python train.py --hidden_size=704 --hidden_act="tanh_gelu" --norm="layernorm" --norm_place="pre" --norm_eps=1e-05 --positions="rope" --rope_theta=98700.0 --rope_fraction=0.5 --attn_scale=0.125 --bias="none" --init="uniform" --init_std_qkv=0.0236
MLP neurons of a small language model. Each row is named by its layer, matrix (up: input weights; down: output weights) and neuron, and shows model dimensions 224-287. Each number is 128 + 32 x the weight over its row's rms, rounded and kept within 0 to 255.
After each neuron's rows, "fires after" lists the tokens most often just before its 100 highest values on Wikipedia text that the model never trained on.

L10.up968 [149  89 126 148 142  98 151 110 136 104 150 104 120 177 107 110  78 126  99 150  95 107  96 158 130  87 106 201 126 117 136 147  62 123 152 131 120 132  97 132 151 113 178 172 102  72 139 138 125  90 154 111  89  79 129 140 164 109 185  90 109 195 114  83]
L10.down968 [111 153  90 136 117  81 124 114 159 149 114 118  91 121 103 149 171  93 157 134 179  96  96 124 101 152 158  85 101 100 135 144 173 144 120 126 140 109  95 129  99 120 153  94 157 122 153 102 127 151 178 167 160 146 123 165 185 140 197 144 147 131 114  97]
fires after: " ", "2", "1", " at", "–", " ("

L10.up2435 [116 137 170 176  93 126 133 117 137  95 105 110 133 135 151 103 135 117 103 136 114 123 151 143  93 185  85 157 148 156 100 104  91 220 100 138  99 173  90 203 113 167 147 120  75 119 122 122  68 110 153 145  31 155 122 157  94 117 104 130 146 182  82 168]
L10.down2435 [138 119 130 100 148 116  97 167 147 142 126 124 130 119 111 140 119 137 156 122 134 110 143 117 110 194  96 122 133 150 151 100 104 125 155 110 142 115  97 151 180 172 127 137 123 127 141  98 169 176  93 101 151 140 127 122  89 103 147 118 146 140 139 133]
fires after: ",", " (", " K", " Ab", " Yu"

L10.up2736 [122 125 148 161  92 115 118  93 117 165 126 124 118  99 166 150 160 123  89 133 156  92 147 104  81  65 146  94  99 143  79  99 121 129  99 192 143 177  76  84  81 180  79 122 157 209 156 135 180 140 120 135 115 153 146  98 138 119 114 144 189  87  91  97]
L10.down2736 [144 126  98 142 140 126 122 115 112 134  97 143 107 118 108  92 171 111 128 144 119 148 170  82 165 189 110 128 133 137  98 130 122 155 134 101 193 112  90 147 217 152 114 110 132 136  95 110 124  93  91 137 134 104  94 159 140 128 136 159 134 152 144 140]
fires after: ",", " |", "\","

L10.up1110 [169 179  71 170  99 129 144 168 141 106  81 133 102 167 123 118 128  93 114 104 130 110 118 142 103 135  93 101 149 162 197 105 130 188 108 124  99 126 153  35 105 116 151 113  75 151 143 142 106  68  89  96 105 113 171 153  80 156 216 102 141 131  94 148]
L10.down1110 [ 67 135 147 160 123 148 188 169 116 149  85 141 191 164 112 161 119 172 137  85 120 163  76 118 168 118 107 101 108 148  91 147 155 188 107 182 162 186 112 150 149 132 162 107 140 102  65  82 144 118 156 132 111 145 129 139 114 174  84 133 104 108  98 155]
fires after: " ", ".", "-", ",", " under"

L10.up1425 [128 148 185 140 118  96 137  69 157 176 102 174 117 104 177 167 161 115 117 168  63 164 120 155 128 128 164 113 128 115 106 175 139 180  43 140  55  83 122  38 163 171 150 102 164 101 130 132 126  99 132 155 181 205  78 124 118 109 113 130 147 148 164 153]
L10.down1425 [131 103 164 120 182 137 166 155 109 117  96 123 152 119 105 142 125  66  96 118 126  81 198 114 111 112 157 145 110 178  59 156 125  81  93 122 110 176 144 121 101  50 185  58 167 102 156  97 139 106 169 123 148  71 135  52 131 123 149  98 116 117 182 118]
fires after: " ", " |", ",", "-", "1"

L10.up1196 [135 160 225 144 101 145 126 100 150 129 105  67 149 155 113  82 159 120  89 115 132 118 121 102  94 145  69 140 120 168 110 119 106  87  81 142 115 135  97 110 105 147 145 142 185 113 164  27 164  92 176 125  87 118 130 140 159 142 136 201 143 169 134 127]
L10.down1196 [170 115  90 110 200 115 152 136 139 113  66  80 120 150 112 150 145  60 192  99  97 187  79 106 144 170 122 137 121  55 153 185 123 111 141 150 167 167 157 114 108 145 120  42 106 106  81 148  91  99 109 141 112 169 178 114 133 106 147  79  98 126 131 148]
fires after: " |", " ", "mil", ".", ";"

L10.up1441 [129 136 140 161 158  56 166 177 117 153 116 125 154  84 121 120 147  98 121  99 140 130  93 111 146 132 136 100  90 130 178 122  93 180  97 141 120 136 129  82 132 123 162 142 133 157 105 128 153 110 193  64 105  84 124 149 133  90 167  95 121 146 130 112]
L10.down1441 [212 132 121 177 158 147 119 106  19  99  96  94 129 110  53 170 165 112  94 147 147 113 137  67  91 177 140  95 136 133 139 128  85 117 180 134 134 121 101 172  99 169 153 192  96 143  83 139  78 136  94 128 129 171 165 126 183 119 119  80  95 143 148 123]
fires after: " ", ",", " (", " |", " there"

L10.up2168 [ 67 179 170 166  71 109 166 182 100 170  84 184 105 106  72 178 189 101 105  84  73 148 188 104  76 139 158 205 108 116 100  59  91 132  76 150 130 158  75  94 145 157 116 116 136 116  71 151 130  98 182 104  86 106 160 154 127  98 136 109 104 138 126 122]
L10.down2168 [207 176 138  96  69 125 105  67 146 161 124 103 105  73 131  91 137  79 104 125 141 134  93 113 117 168 145 177 133 117 160 163 153  94 162  44 115  83 107 111 144 111 109 143  79 137 137 150 115 123 116 139  65 194 185  94 145 140 166  94 137  98 169 109]
fires after: " ", " (", ","

L10.up326 [189 177 177 156 100 107 129 117 147 135 139 102 124 144  78 156 116 138 125 126 157 150 110 118 130 127 109 124 122 104  81 172 130  71 122 150  73 168  94 107 140 162 162 114  72 153 153 130 119  95 182 114 114 116 159 157  98 135 109 150 138 109 207 139]
L10.down326 [ 95  80  98 105 185 134 105 114 123 126 101 141 176  76 135 107 105  78 115 106  89 136 100 166 101 119 165 103 113  92 174 142 139 113 119 131 154  92 103 173 146  72 128  86 142 104  89 139 125 111 138 127 179  75 162 125 161 112 189 118  95  76 156 131]
fires after: " |", "2", " ", "3", ","

L10.up137 [166 134 174 105 108 122 132 135 163 141 134 164 124 180 121 161 129 132 125 157 132 141 177  70 182 166 109 122 167 152 122 128 150 134  88 171 106 139  97 169 128 102  99 139 137 159 115 156  98  98 202 140 191 120 178 123  98 134 112 159 126 181 139 127]
L10.down137 [132  78 136 145  64 136 147 120 143 145 131 155 119  76 109  56 108 135  78 103 128 120 195 191 177 167 187 140  95 173 130 116  64  96 106 133 142 141 132 120 178 124 133 148 171 147 151 176 116 121  96 117 152 136 137 162 180  85  93 115 135 113 155  69]
fires after: " ", "-", " con", " p", " the"

L10.up708 [183 126 120 167 101 134 142 146  80 123 117 204 140 188 108 104 136 118  98 158 100 152 131 162 160 149  60 110 159 204 113 112 103 124  91 134 129 135  86  94  94 157 104 150 148 134 139 138 146 104 190 119  97 192  97 165 118 150 153 177 143  99  98  95]
L10.down708 [108 116 114 128 166 130  87  77 175 110 123 103 174 129 127 135 155  69 104  97 101 180 143 177  89 138 180 107 143  77 140 128 120 112  89 111 103  90 164 120 185 114 131 107 123 144 147 125 111 147 152 141 150 117 136 139 123  53 134  93 135 115 122 133]
fires after: " |", "|", " a", " and", "-", ","

L10.up2298 [116 102 113 131  95  80 131 184 149 135 147 107 123 159  60 155  85  75 127  79  94  88 120 186 165 107 187  82 154 154 163  87  58  76 113 163 172 178 104 105 132 108  70 127 151 134 144 137 178 110 134 126  93 148 134  99 108 174  59 159 104 111  58 119]
L10.down2298 [178 104  90  66 101  63 158 132  88 150 107 145  73  76 100  87  94 165 170 145 121  75 102 126 130 135 108 105  79 182  93 111 119 136 188 111 168 112 170  70 126 147 100  66  80 144  53 151 152  91 127 107  99 109 131 143 123 129 165 166 146 130 157 139]
fires after: " ", "1", " the", "5"

L10.up1793 [126  71 131 129 124 147 178 174 137 138  83 114 153  80 123 138 120  97  65 121 113 131 121 118  82 145  75 138 115 144 129  82 107 149 128 110 116 160  75  53  83 134 123  88 120 137 154 144 143 153  80  85 168 124 157 120 150 143  98  92 150 154  72 162]
L10.down1793 [146 179  81 128 124 147 156 124 108 169 130 101 179 152 174 132  94 137 180 118 115 150 157 165 161 155 133 199 161 123 116 156 112 169 163 130 117 113 110 125 104 109 125 221 111  96  70 118 161 103 146 112  97 169  82  92 190 118 125 171 134 125 142 179]
fires after: " ", ".", " a", "3"

L10.up764 [127 131  67 127  89  98 129 108 130 170 148 216 119 170 148 149 156 118 167 114 139 149 159 168 165 113 138 163 155 122 131 176 122 169 100 170 176 117 135 145  93  98 130 193 120 103 108 163 158 132  62 140  74 142 146 168 129  97 134  97 117 103 107 122]
L10.down764 [128  90 173 120 201 150 156 163 161 156 142 109 125  62 147 126 145  85 148  80 150 161  85 119 135 143 121  67  58  98  67 114  86 123  93  84  43 123 102  93 148 145 127  57 158 115 125 142 128 111 169 103 176 154 159  89 193 105 144 171 134 157 109 128]
fires after: " |", "1", " ", " Preced", "2"

L10.up720 [152 105 111 153  89  89 147 169 171 182 138 142 139 141 141 131 112 123 129 123 188 126  80 117 100 113 146 135 168 125 127 139  95 114 106 128 155 159 102 175 114 118 212 167 112 128 158 156 164 114 100 123 152 100 155 124 164 137 109 163 174  94 185 125]
L10.down720 [ 86 137 149  91 118 157 128 124 131 144 109 173 101 126  97 168 112  57  50 151  97 157  81 131 106 149 196 169  95 136 107 188 111  99  66  81 105 130 123  85 118  39 100 115 130 115  91 141  45 127 146 160 135  76 111 138  80  79 149  69 170 169 166 223]
fires after: "0", "9", " ", "|", "–", "1"

L10.up1614 [117 113  70 156  76 179 150 120 140 106 169 152 135 141 117 136  96 121 181 139 143 123 136 190 162 141 102 138 139  95 166  83 142 161  89 157 125  84 127 155 134 114 114 129  88 121  79 183 110 125  59 110 156 196 111 139 133 106 134  63 122 128 107 126]
L10.down1614 [ 95 175 160 102 161  88 138  84 126 105  89  98 165 120  73 125  88  62 132 121 141 121 156 147 128  61 161 125  82 138  99 154 153  54 122  89 107 115 180  96  85 136 151 113 162 134  68 119 145 172 179 104 148  90 115  75 168 119 118 178 148  93 144 108]
fires after: " |", " ", "2"

L10.up192 [ 96 110  65 104  95  76  81 137 188 135 120 162 122 176 106 150 102  91 128 102 172 109 157 162 127 110 121 109  80 124 163 143  82 138 121 168 100 176 110 120 113 133  99 168 140 129 171  88 161 158 116  88 120 174 170 166 101 108 112 104 133 127 177 140]
L10.down192 [163 151 114 142 210 147 105 149 130 163 146  31 133  65 137 142 158  91  92 173  72 147 125  91 166  80 121 152 134 135 102  65 143 146  99  96  95 104 128 140 124 117 105  42  88  81  86 156 140  89 114 138  88  79 109 143 138 153 138 115 149  92  76  59]
fires after: " |", " ", ",", ";", "7", "%"

L10.up2209 [ 97 137 109  91  49 142 121  70 142 173  91 152 160 179 129  85 132 123 136 176 124 162  67 172 123 153 107 130 132  72 163 100 139 141  99 160 123 132 148  73  99  71 114  64 137 104  60 157  97 150  99 110 137 174 124 129  87  99 110  94  68 117  51  92]
L10.down2209 [ 98 184 127 139 161 162  94 148 158  88 120  79 100 120 180 173 140  67 147 104  83  91 160 126 139  83 121 100  97 159  71 147 117 134  86  95 170 137 108 180 138 167 152 162 120 157  99 113 117 112 140  72 123 126 109  86 161 144 111 145 158 125 145  68]
fires after: " |", " ", ".", "|"

L10.up1780 [147 146 137 163  49 165 151 143 125 152 106  75 153 122 122 204 123 108 160  77 154 152 123  94  93 105 133 112 160  99 108  57  88 162  90 146  77 162 106 111  89 126 134  82 139 123 115  87 185 133 119 132 118 148  70 125 148 127 140  67 191 150  75 126]
L10.down1780 [117 103 170 179 173 128 124 114 120 124  75 149 156 157 131 116 159 155 151 144  95  99 116 135 145 163  90  95 163 151 192 161 140  79 129 158 115 154  79 118 157 112 174 116 169 129  22 140 128  93 160 119 130 113 141 132  96 160 134 143 138 100  96 133]
fires after: "2", " as", ".", ","

L10.up1994 [102 107 128 149 123 170 147 159 208  92  50  81 116 148 111 130 102  75 100 152 133  96 123 112 127 148 141 104  73 174 161 131  66  81 112 188  90 103 134 139 161 143 119 143 134 120 117  96 110 104 151 102 145 134 108 161 122 100 184 132 114 159 105 158]
L10.down1994 [ 78 147 133 129 154 127 140 104 177 109 144 123 133  84 132 127 142 154 113 181 121 112 156 188 113 103 124 102 111  94 162 141 129 118 141  54 158 166 100 114 127 100 135  68 109 122 119 182  58 117 140 145 130 107 110 103  86 145 143 105 128 128 140 125]
fires after: " ", "0", "5", "9", "6"

L10.up946 [111 143 154 116  53 129 160 202 104 145 127 152 148 134 160 123 128 170 114 150 149  83 111 149 126 141 125 124 155 104  86  96  97 132 140 117 151  67 133  88  87 141 151 129 132 120 140 178 147 113 117 127 135 145  51 169 146 175 131 109 154 142  84 145]
L10.down946 [141  83 161 189 105 149 151 146  94  93  93 104 123 103 145 184 145 128 157 132 133 150 168 148 105 122 141 136 128  99 121 130 122 113 168 133 123 127 103  54 118 207 116  91 152 109 102  74  86 194 177 159 150 150 139  86  44 151  91 110 130 151 136  92]
fires after: " ", "0"

L10.up25 [118 125 144  97  80 119 198 103 122 110 134 150 149 100 156 123 104 158 162 112  88 138  79 180 148  78 152 182 132 152 109  99  85 128  87 164 129 134 130 117 124 103 123 122 114 138 140 154 145 128 130 162  29  99 150 151 133 153 139 145 157 163 171  65]
L10.down25 [131  50  91  82  96 154  66  67  68 124  99 103 110 112 156  85 117 200 103 131 136 146 154 127 123  92 122 126  88 178 105 161  82 159  89 154 133 112 147 137  64 140 141 133 129 145 175  96  90  97 141 114 161 125 115 142 174 120  99 103 138 129 146 153]
fires after: " ", " in", " (", " over", " as"

L10.up1819 [ 90 107 149 117 102  43 169  91  97 194 157 196 133 126  99 120 106 179 126 146  54 134 119 151 114 134 128 123 203 144 164 134 145 177  99 163 137  96 103 129  29 116 112 150 168 125 148 181 135 113 151  99  91 137 143 140 120 123  60  97 103 125 134 120]
L10.down1819 [152 196  90 121 181 110 105 166 202 122 153  66 105 150 105 130 131 100 116  87 168 154  99 146 130  77 193 119  59 131 136 175  81 134  64 130 152 171 142 100 193 141 146  76 126 153 116  52 165  83  84 153 167 110 173  96 111  94 192 118 105  99 100 100]
fires after: " |", " ", "0"

L10.up666 [126 145 147 121  60  89 152 125 141  71 104 189 111 113 134 160 100 119 171 123 112 152 127 160  94 152 113 144 115 139 183 152 136 139 123 141 181 175 134 104 133 169 144  70 139 195 152 124 107 153 199  41  77 107 165 116 135  89  81 170 124 112 129 110]
L10.down666 [ 76 110 127 130 148 129 162 115 130 147 151 154 171 116 173 132 146 167 133 130 103 161 171 129 145 122  94 149  94 156 154 147 135 194 110 144 104 109 115 147 163 141 156 100 168 108 124 186 175 115 108  79 120 117 161 139 146 148  90 142 107  50 135 126]
fires after: " |", " ", " un", " A"

L10.up1500 [127 120 142  96 110 140 106  98 156 160 142 164 166 124 153 170 150 117 108  72 152 142 152 182 156 119 148  82 149  65 142 155 129 123 112 107  83 102 152 123  69 137  96 138 131 148 138  86 121 112 106  89  75 148 136 122  77  92 144 158 101 103 155 190]
L10.down1500 [ 81 118 133 155 107 171 133  79 172 136 158  95 103 131 146 121 172 170 141 142 134 125 154 141  62 124  49 121  70 129  24 109 126 119  71  61 139 135 179 148 142 160  62 117 137 127 145 150 109 143 122 131 152 123 192 131 101 159 161  84 100 110 167  95]
fires after: "9", "0", "7", "8", " Her"

L10.up1182 [101 138 138 167 127 152 190 125  92 163 143 121 136 125 100 196  91  91 121 135 147 114  90 127 113 153 132 108 150 137 111 120  92 111  75 115 135 145 144  92 151 138 187 134 202 142  73 121 142 172 127 129 145 179 106 134 121 134 137  71  86 154  82 115]
L10.down1182 [173 183 105 133  75 159  94 128 125 143 125 130  99  97 127  76 112 162 110 139 141 105 156 144 127 162 139 117 132 159 123 118 110 120 183  93 158  62 101  99 119 153 132 100  87 159 170 170 129 102 103  97 111 119 182 139 117 194 106 153  90  85 122  94]
fires after: " ", "."

L10.up2140 [178  88 139 129 111 156 108 145 116  73 168 136 107 145 138  56 105 146 160 146 143 126 121  82 103 166  79 154 148 174 174 106 100 128 118 216 142 114 130 151  96 151 144 125 104 161 173  99 110  94 106 130 204  82 119  96 100  93 137  96 154 160  87 118]
L10.down2140 [108  43 102 161 196  97 139 211 162  91 165 131 149  49 141 139 178 139 112 134 119 156 117 137 105 143 156  99  82 115 100 135 140  85 122  33 187 107 103 147 113 145  58 192 153  86  95 128 121 117 135 142 141  97 161 119  55  87 181 102 160 150 160 162]
fires after: " ", "\n", "|", "9", "t"

L10.up1852 [220 105 130 146 118 157  77 126 130 123 118 186 138 165 130 175  59 142 170 165  85 107 112 171 189 133 114 126 137  97 151 104 105 192 116 109  78 111  97 141 125 204 115 132  98 133 131 209  87 138 106 167 126 128 181 173 116 112 124 141 147  96  84 150]
L10.down1852 [111 157 113  88 172  81 184 107 158 146 139 150 177 163 129 110 139   0 147 111 119 109 149 127 156  95  95  95 121 137  91 124 127 112 160 144 133 164 113 138 151 101 140  55 121 141  86 178  93 142 172 100 164 134 118  83 108 128 164  86  88 148 154 157]
fires after: "9", "0", "|", " in", "8", ","

L10.up2753 [146 123 104 120 106  66 109 173 145 144 147 129 166 167 169 142  60 110  89 120 165 166  61 112 189 169  84 123  74 111  70 101 106 168 127 166 156 145 102 155  65 104 166 185 176 114 148 120 130  98 138  87 139  99 149 163  93 104 177 143 161 138 144 117]
L10.down2753 [ 97 137 116 111 119 107  90 107 109  85 106 109 134 174  64  98 168  96 118 111 186 170 149 150 146 124 102 146 161 154 131 108 115 105 130 124 107 103 163 194  92 210 120 142 151 145 129 167 138 122 107  79 113 133 104 144 146 168 150 101 121 145 110  82]
fires after: " ", " F", " |"

L10.up2458 [110 115 131 133 128 151 133 102 198 171 116  98  81  83  96  92 165  92 137 139 133 128 177 145 148 116 115 131  90  92 159 108  80 131  92  67 142 119 103 118 159  60 126 101 161 155 145 115 197 163 111 147 112 165 142 143 144 144 121 107 195 128 119  69]
L10.down2458 [118 127 120 151 163 161 168 112  84 152 125 106 145 157 144 142 155 146  94 149 173 150  77 130 164 148  86 133 150 144 145 170 158 133 126 144 111 164  78  86  62 125  91  93  99 146 127 160 139 137 143  43 115  90  90 133  52 149 172  98 156  72 185 123]
fires after: "2", "5", "8", "4", "3", " "

L10.up2071 [ 88 137  95 172  98 135 150 127 120 114 217 108  95 108 123 134 184  68 161  75 174  93  88 173 124 114 110 174 134 128 136  96 156  51  68 145 107 152 112 110 133 108  72 114 190 163 133 167  92 105 113  79 159  63 129 167 113 134 114 111 161 145 157 140]
L10.down2071 [194 157 187 118  68 128  96 126 110 109 105 100  68 103 135 164 191 176 105 205  94 137  70 151 156 173 121 126  95 153 114 173  91 126  78 104 165  94 102 174 159 170 167 139 144 102 121 125 131 191 136 151 149 147 181  82 104  96 111 176 158 124 140 158]
fires after: "0", "|", " ", "3", "9", "1"

L10.up465 [105 160 112  75 111 108 124 155 115  91  92 151 140 121 163 142  61 122  28 169 167 126  95 120 129 129 179 176  84 134  40 137 132  83 143 142 153  97 114  85  73  86 166 156 105 142 124  79 161 114 172 107 151  61 144 108 132 112 162 159 134  94 162 172]
L10.down465 [126 153 125 109 135 184  76 143 114 114 142 181  95 127 103 119 169 126 192 140 142 165  77 152 156  89  98 122 110 143 133 115 152 156  99 115 126  96 158 127 159 140 168  53 130 127 115  90 163 105 185 130 107 152 118  72  94 166 130 192 138  53 116  89]
fires after: " —", "0", "4", "+", " Score"

L10.up1299 [ 71 128 109 133  86  97 192 147 150  97  94 159 138 148 157 174  96 100  70 142  97 116 144 165 101 125 104 140  95 207  97 118 148 147 108 182 152 129 156 135 143 160 125 119 182 161 129 138  29 115 129  79 122 119 150 200 155 116 186 102 136 126 158 121]
L10.down1299 [ 92 164 115 168 109 158 145 206 140 102 112  84 123 144 113 142 159 111 138 116 183 154 126  96  92 100 145 154 154  83 133 124 129 180 139 125 115 169 111 114  90 150 136 137 125  94 150 133 140 113 125 117  95  97  83 116 125  92 144 189 116 221  52 103]
fires after: " ", "1"

L10.up2413 [186 117 175 136 129  80 162  87 136 117  76 182 129 131 139 133  79 110 127  89 128  91 129 161 130 147 175 137 171 173 145 185  85 158 104 163 113 189 145 143  90 136 141 170  63 135 214 181 111 134 131 130  99 143 108 101 141 111 134 121 116 146 167 120]
L10.down2413 [ 90 120 114  77 160 152 111 114 101 142 123 140 121 155  99 131 184  80 129 121 124 131 132 130  80 100 157 138 126 138 101 184 135  67  74 160 141  59  98 114 135 115 142 107 193 105 122 126 150 129 106 145 115  95 109 131 136 119 151 100 168  88 147 117]
fires after: " |", ",", " ", " the", ":", ";"

L10.up2239 [119 152 125  87 129 116 104 142 134 152 133 128 177 120  87 139 123 106 123 188 211 124 193 128 120 113  98  82 120 112  93 165 119 164  58 125 124 116 142 135 109 108 155 109 131 168  97 107 149  86 161 145 123 176 187  88  20 111 110 113 164 124 105 118]
L10.down2239 [102 126 176 161 112 112 127  89 182  72 106 136  97 118  98 139 157 121 137 117 128 134 110 133 131  90 129 116 166  74  95 129 146 178  69 108 158 178 162 146 181 155 121  88 148 147 155 182  69  82 147  92  52 133  89 115  98  90 122 110 104  64 109 133]
fires after: "0", " in", "3", "5", "4", "6"

L10.up1697 [109 181 197 135 135 168 162 142 100 161 112  89  94 185  93 142 104 107 147 137  91  72 130 157 152 170 124 116 114 144  88 174 122  71  67 119  93 158 118 131 129 125 120 132 147 150 118 108 111 125 113 165 173 103 143 143 109 102 115 145 117 162 118 134]
L10.down1697 [123 101 104  72 162 200 160 125 137 153 179 132 121  86 141 140 141 114 148 114 116 110 146 185 126 133 126 129 124 101 174 113 117  92 141  98  97 145 109  81 163 167 128  64 144 127 122 166 182 142 136 180 128  87  75  66 145 116 127 156  96  89 147  94]
fires after: " |", ":", " NHL", " ", " USA"

L10.up2364 [ 88 113 194  74  96 140 169 132 104 181 110 123  85 147 101 158 125  83 123 138 137 137  67 158 127 125 102 117 183 138 127 118 115 156 144 118 113 124 108 149  91 115 146  69 127 110 171 118 101 167 110 124  97 116 142 151  45 110 127 117 161  89 101 167]
L10.down2364 [ 88 111 114  79  87 145 117 108 125 145 114 141 120 103 162 128 115 112 162 150 120 115 161 135 195  96 127 194 102 151 173 142 133 118 123 146 101  84 206 155 146 125 115 154 107 110 209 100  78  49 130 153 151 156 108  88 133 127 139 161  96 169 213 115]
fires after: "0", "9", " a", ";", "\n"

L10.up2307 [122 132 126 129 149 141 163 125  94 156  84  90 161  87 116 128 108 112  83 129  92 147 122 126 149 156 117 162 128  88 144 114  99 160  96 116 107 127 116  90 125 153 124 144 193  81 128 152 119 130 155 107  76 148  89 114 104  88  91  91 128 149 102 127]
L10.down2307 [145 106  97 179  93 122  80 141 165 161 168 122 152 111 155  95 193  92 164 109 121 133 122 132  83 115 151 166 111 132 110 184  96 210  95  70 101 104 133 195 110 107 102  96 108  63 157 186  91 116  87  92  90 154 126 136 103  89 122 147 120 136 129 142]
fires after: " |", " ", "N"

L10.up1448 [ 95 164 144 130 148 159  99  82 129 180 168 135  81 124 157 101 104  88 120 150 118 111 112 189 141 159 142 160  81 118 112 110 118  91 123 122 136  71 122 125 152 157 120  67 169 120 101 159 151 136 148  89 124 167 118 172 123 108 148 196 101 129 114 143]
L10.down1448 [140 129 104 114 113 166 132 163 154  74 170 153 155 169 149 112 143  70  65  97  59 153 138 104 190  67 102 123 110  91 120 110 169 126  89 119 139 155 152 144  99 133 122 130 137 109 154 145 147  80 145 156  99  82 124 103 116  86 136 177 118 142 135 138]
fires after: "5", "0", ";", "6", "8", ":"

L10.up1437 [129 150 205 122 120 178 118 141 128 138 154 125 170 132 100 132 110 138  87 114 120 124  65 141 141 166  40 153 157 146 124 104 100 103  87  91 138 140 118 120  41 153 131 158 110  62  94 159 116  66  99 156 146 147 159 143 126 122  88  84 175 154 112 130]
L10.down1437 [151  92  67 115 130 118 135 106 128 128 122 128 156 124 104 138 127  81 125 151 163 113 188 129 121 136 139 111  80 134 136 127 129 168 110 125 134 145 101 123 220 105 121 152 132 131 113 135 130 116 139  92 123  98 162 110 187 134  96 141  93 117 119 143]
fires after: "9", "0", " |", "8", "1"

L10.up1164 [121 135 107 121 109 147  76 123 184 121 149 118 185 149 161  91  71 106 118  96 108 164 131 139 115 115 157  77 122 130 139 151 128 182  90 110 132  97 144 139 115 134 160 106 140  62 123 125 139 121 158 141 139 135 152 138 109 116 104 164 162 169 119 165]
L10.down1164 [164 144  96 125 140  84 144 104 109 183 125 129 166  95  94 126 159 112 171 137 158 123 126 154 114 128 133 102 117 145  83 172 123  91  90 121 102 111 147  75 153  73 109 127 186 145 124 151 119 132 133 152 101 136 115 103  69  83 143 183 106 145 112 121]
fires after: "0", "8", "7", "9", "5", "1"

L10.up1756 [ 69  99 123 117 155 176  82 200 131 151 122 159 163 142  65 159 108 127 140 122 153 107 107 170 199 128 131 117 161  80  62 203  84  95 136 157 109 128 132 128 130  81 136 117  94 127 205  99 139 189 181 108  60 111 103  84 120 139 143  60 131 178 149 147]
L10.down1756 [125 121 119  97 193 171 108 134 121 137  85 129 103 155 121 165  71 169 136 139 154  66  91 145  43 153 193 161  96  98 113 145 179 155 225  89 156 112 128  79  86 125 158 115  88 110 159 118 140 161 209 153 110 121 162  83  98 136 122 142 161 102 187 160]
fires after: " ", "è", " Gen", "co"

L10.up386 [104  95 161  95 114 147 130 154  72 126 152 117  85 173 131 109  77 133 120  91 158 140  98 124 174  81 112 142 132 105 128  98 143 112  88 175 112 177 126 149 121 132 154  87 103 133 126 129 153 115  96 200 110 146  65 172 125 100  70 118 128  88 133 130]
L10.down386 [152  99 165 156 121 120  94 100 182 112  86 140 199 151 116 130 114  81 135 157 118  53  87 175  91  89 117 140 117 105 118 135 120 136  99 128 131 165 126 126  69  89 139 119 140 121 111 189 139 131 116 151  95 126 132 119  87 100 100 151  51 131 140 111]
fires after: " |", ".", "-", ":"

L10.up2376 [111 147  73 111 108 100 138 112  90 134 119 128 143 105 107  79 102 151 181 158 174 140 141 140 151 194  97 111 114  90 162 113 156 151 109 153 102 149 152 112 113  79 144 111 132 128  74 137 128 151 148  78 118 179 143 188 146 137  97  61 115 123 111 104]
L10.down2376 [106 153 151  84 133 106 135 104 181  90 146 135 147 136 169 163 120  66 189 128  93 117 111 181 120 109 132 143  41 121 161 165 100 101  74  91  87 119 125 173 132 169 131 103 113 155 128 166 152 127 104 148 195 106 129  84 149  98 147 193 114 131 159 154]
fires after: " ", " |", "0", "1", "3", "2"

L10.up2746 [162 143 141 144 192  91 179  95  86 152 109 171 133 164 108 136 113 104 159 125 125 175 121 121 134 135 149 175 125 123 114 196  95 139 136 190 134 143 126 145  89 142  98 162 105 201 123 142 141 113  69 100 115 112 113 100 139  94 133 120 151 158 128  91]
L10.down2746 [ 31 142 139  83 120 128 119 131 130  69 145 121 119 126 156 139 169 105 142 141 106  95 136 187  97 117 171  76 110  58 146 140 130 191 107  35 145  85 120 133 153  95 107 115  94  66 156 161 131 133 123 101 142 128 121 159 115 141 171 146 142 109 209 120]
fires after: ",", " |", ":"